config = dict(
    num_hidden_layers=26,
    hidden_size=192,
    num_attention_heads=6,
    num_key_value_heads=2,
    head_dim=32,
    intermediate_size=768,
    vocab_size=2048,
    hidden_act='gelu',
    norm='rmsnorm',
    norm_place='pre',
    norm_eps=1e-05,
    positions='rope',
    rope_theta=10000.0,
    rope_fraction=0.25,
    qk_norm=False,
    attn_scale=0.177,
    bias='none',
    tie_word_embeddings=False,
    parallel_block=False,
    init='uniform',
    init_std_qkv=0.042,
    init_std_o=0.00583,
    init_std_up=0.042,
    init_std_down=0.00291,
    init_out_by_depth=True,
    optimizer='muon_variant',
    learning_rate=0.00839,
    lr_mult_o=1.5,
    beta1=0.9,
    lr_head=0.00573,
    max_grad_norm=1.0,
    warmup_steps=200,
    schedule='wsd',
    decay_fraction=0.694,
    decay_shape='linear',
    final_lr_fraction=0.0,
    batch_tokens=[16384, 32768, 65536, 131072],
    max_seq_len=256,
    doc_mask=True,
    train_tokens=178600000,
    max_steps=3821,
    dataset='wikipedia_en',
)
MLP neurons of a small language model. Each row is named by its layer, matrix (up: input weights) and neuron, and shows model dimensions 80-175. Each number is 500 + 50 x the weight over its row's rms, rounded and kept within 0 to 999. Numbers have three digits each.
After each neuron's rows, "fires after" lists the tokens most often just before its 100 highest values on Wikipedia text that the model never trained on.

L15.up235:475481603501602505511607580549538452417628423594549471568499480471530483416449553475477576366488462547419443456546476471524431510459478522554467474423423558478571441513443560550519459523484527498478429475451481554460441578448434522482529566509505508567470413512524441473533433420422491536
fires after: " ", " as", "s", " be", "as"

L12.up362:417474517517475418454563458504548548540590542435500535553481518499484516494504495513476539477499472518520499515554508482433397561478476497511453539515478532442401548523616486449539476586567526475520561574521520556506503570375512441457492542430508495536436524510670483444468541434434549417
fires after: "\"", "P", " P", "port", "k", "em"

L11.up588:503513508520517492545496473511485433429488505551474495537440559617446570549509511438547524431538432548526442460507417482488561555450501447532473567424532449378596363446494463497444467556467515484408465491537419563454541534480518470513602456497523455603628455530491474537490420458470477484
fires after: "s", " ", " 15", " 11", " 18", " 9"

L10.up711:479503555610490427481497430584486497499525587422454490479496506487537469550549583492486588529494616526431548420608547480506504495557481468475483543572527532531430483516547514359491479548402464565456511535519505525505504548516455549596488416411533502517399541532526506533555502596446550415
fires after: " M", "P", "p", "ap", " Car", " P"

L4.up659:447446489500551474500593499496550425491399469556477476522415518464498445545513514591484551617528527536541494473510444397521492536423529570468524535469381434493495573590490620451493399448502356483478484558431517520535438490447507420423532495562481472464552477566500527488482497482512384489
fires after: " (", " \"", "″", " re", " "

L10.up403:451476527529406476594441510584441418486555444534540500406529486460521540596541510527399559433568482447537511578607541539442612519473499438550459561421444443462524482466508530509482509563478442510505456551486505437530576459452407475492606494561557444452411545537436432494470494499516544419
fires after: "th", " De", " at", "ab", "e", " con"

L4.up718:531426545463536439529526444444491479501534426460557622474511560471563440471483595486487531518541549543528546556538619478537416448488484523422473549406447501581546534523499459423467559465499501545401552552552505504436563483499495494529464484496490551588491571456601510575430459453509435492
fires after: "p", "ub", " su", " M", " con"

L6.up8:533435501541534468464514529418556490488467474558613506455577455463549474528437491489499527526529542446486477551465503452599549474538517453455536417506465450455566548512441523437421465459513518480477544475424552573441526495516511475514613481534434373583507527558554464469476501577436569558
fires after: " Ca", " C", " M", "c", "ci"

L4.up142:468450449432470543469469457384509436455601446559397530528551588482463477455485501481464561501501457507511509555631597488470518526582439465480486510477465519538506629474514553441520519471452487438367598560492451509417506490396441477583538475418506494556507607442523545501524614448482556507
fires after: " M", " Du", "ub", " sub", " B", " Cor"

L12.up17:506465535528543395579589547514484376523461497465406466487438552479513485481557490393430450480473465488461471350501525530430429556461468483508528504433433513409509528523389510431442471472470514573435536517586579425490466484464548479442424506512534441527490587517654482511375500527535512491
fires after: " ", "B", "t", "s", " T"

L7.up610:551506527487468617549522551471573505397494450502414550534468544504459550460398449510515548527567487568571469421400463530470493505483555540490482542540418480492502375546505535560580505472503552499526597572473562561475517480454564544543544464444474475559625466548549546581485413475482592479
fires after: " ", " 1", "s", " Sp", "-", " Sch"

L6.up140:516524530466476458490470636472511449602510460493476506407565539434503605585423468464529488505518509544465443497622482490559490541420471521544574436512476525518513568531468558464589491485548591469544458552449390514482491477635546534591489535410449549544588432518461521535529421519447526484
fires after: " E", " re", "im", " Re", " trans", " out"

L4.up561:457460484548462560541435589462577487516572511563449474485475482414557588473448515544478623555400487535517543427561537432543607513521544529584561533542469559550402539441551470489514492429552465409479447454553499507461509433486450559499446539581565494522427458569586463523483540576525475484
fires after: " Ca", "ra", "re", " de", "ru", "O"

L7.up442:468459581450533553491503560463554569526463420550615538537520513351462463480526605436524513439518537466510539415524485522560580473532511594525526479469503554562577550501518456461560490497573476472460467427452448503457535529593411464525582476512457486476422487496441447501472510551520589589
fires after: " ex", "c", "ci", " di", "ic", "or"

L10.up544:382440508472605424551577517508613427603435510506483513499480552423469548594545508437481425375616486359513502412487506481533457506455523566514533456531512518488398583532466456532512417549419424539534557467475617506536512484525530469500526494422488453518497473417506510475498482470570432473
fires after: " re", " ex", " p", "st", " F", "c"

L6.up580:544486446524587498445585499561545492563531483497552496604516521465485534407474521476518533480482482565503468464431542466483497515515467377446460470464505538527582465422524537457485500648557509535483517547630503516473429491484418561497433418431522511530517481561631470591575548462487512480
fires after: "'", " Mar", " Pri", "we", " se", " Pe"

L4.up580:426445478588533473433522494435499384407437537470442483579523590460583563554480519547441555506481538533525506457410406542443420478483455511510399474435497476465524482512581570528477563542435521465532493524478465515498462513403430513592572459451528457509548477577445496538506469457462461453
fires after: " F", "s", " S", " "

L15.up685:516439535486499445437594604475492504508473549542406563449487558543439573577500503483525508504483445508527493415453546456531593538536562548553462530490476507566593549515487579423461476479500560430398480503504542488490587637516478410568488439502530501550458601544533486477495469479579511572
fires after: " ", "c", "s", "n", "g"

L7.up474:407480562472459444530532467439552525474533518545462476428612543465483490584445493516532588408477495556526488581493386549510526511518491528470472511500521547468503503541440586420514493484573491543501496508529422518468562496532517537579517508503546461425461494526460550546490427491547547442
fires after: " Re", " re", " Mi", " dis", " An", "F"

L16.up703:408539467550537527568509547524453465548505514526406495537431468520478488526505546521513389563437449501491537509440518519557555556550468538593529387546442542540480490537492497481432516509531504513425553586543551516548586520545388501485449441508537441457436582448542491461362450493499446453
fires after: " ", " W", "s", "R", " w"

L4.up588:540422528380507444512591419478500489562460503555482426455499499533452451536502536494491468520439424495476513459554513542521478472489531476490510473411403386546555487476450542531468452466391380502486446481565473528499471512465492447509493464474460524440523405474499594525546563433607484493
fires after: " (", "\n", " \"", " W", "-", " L"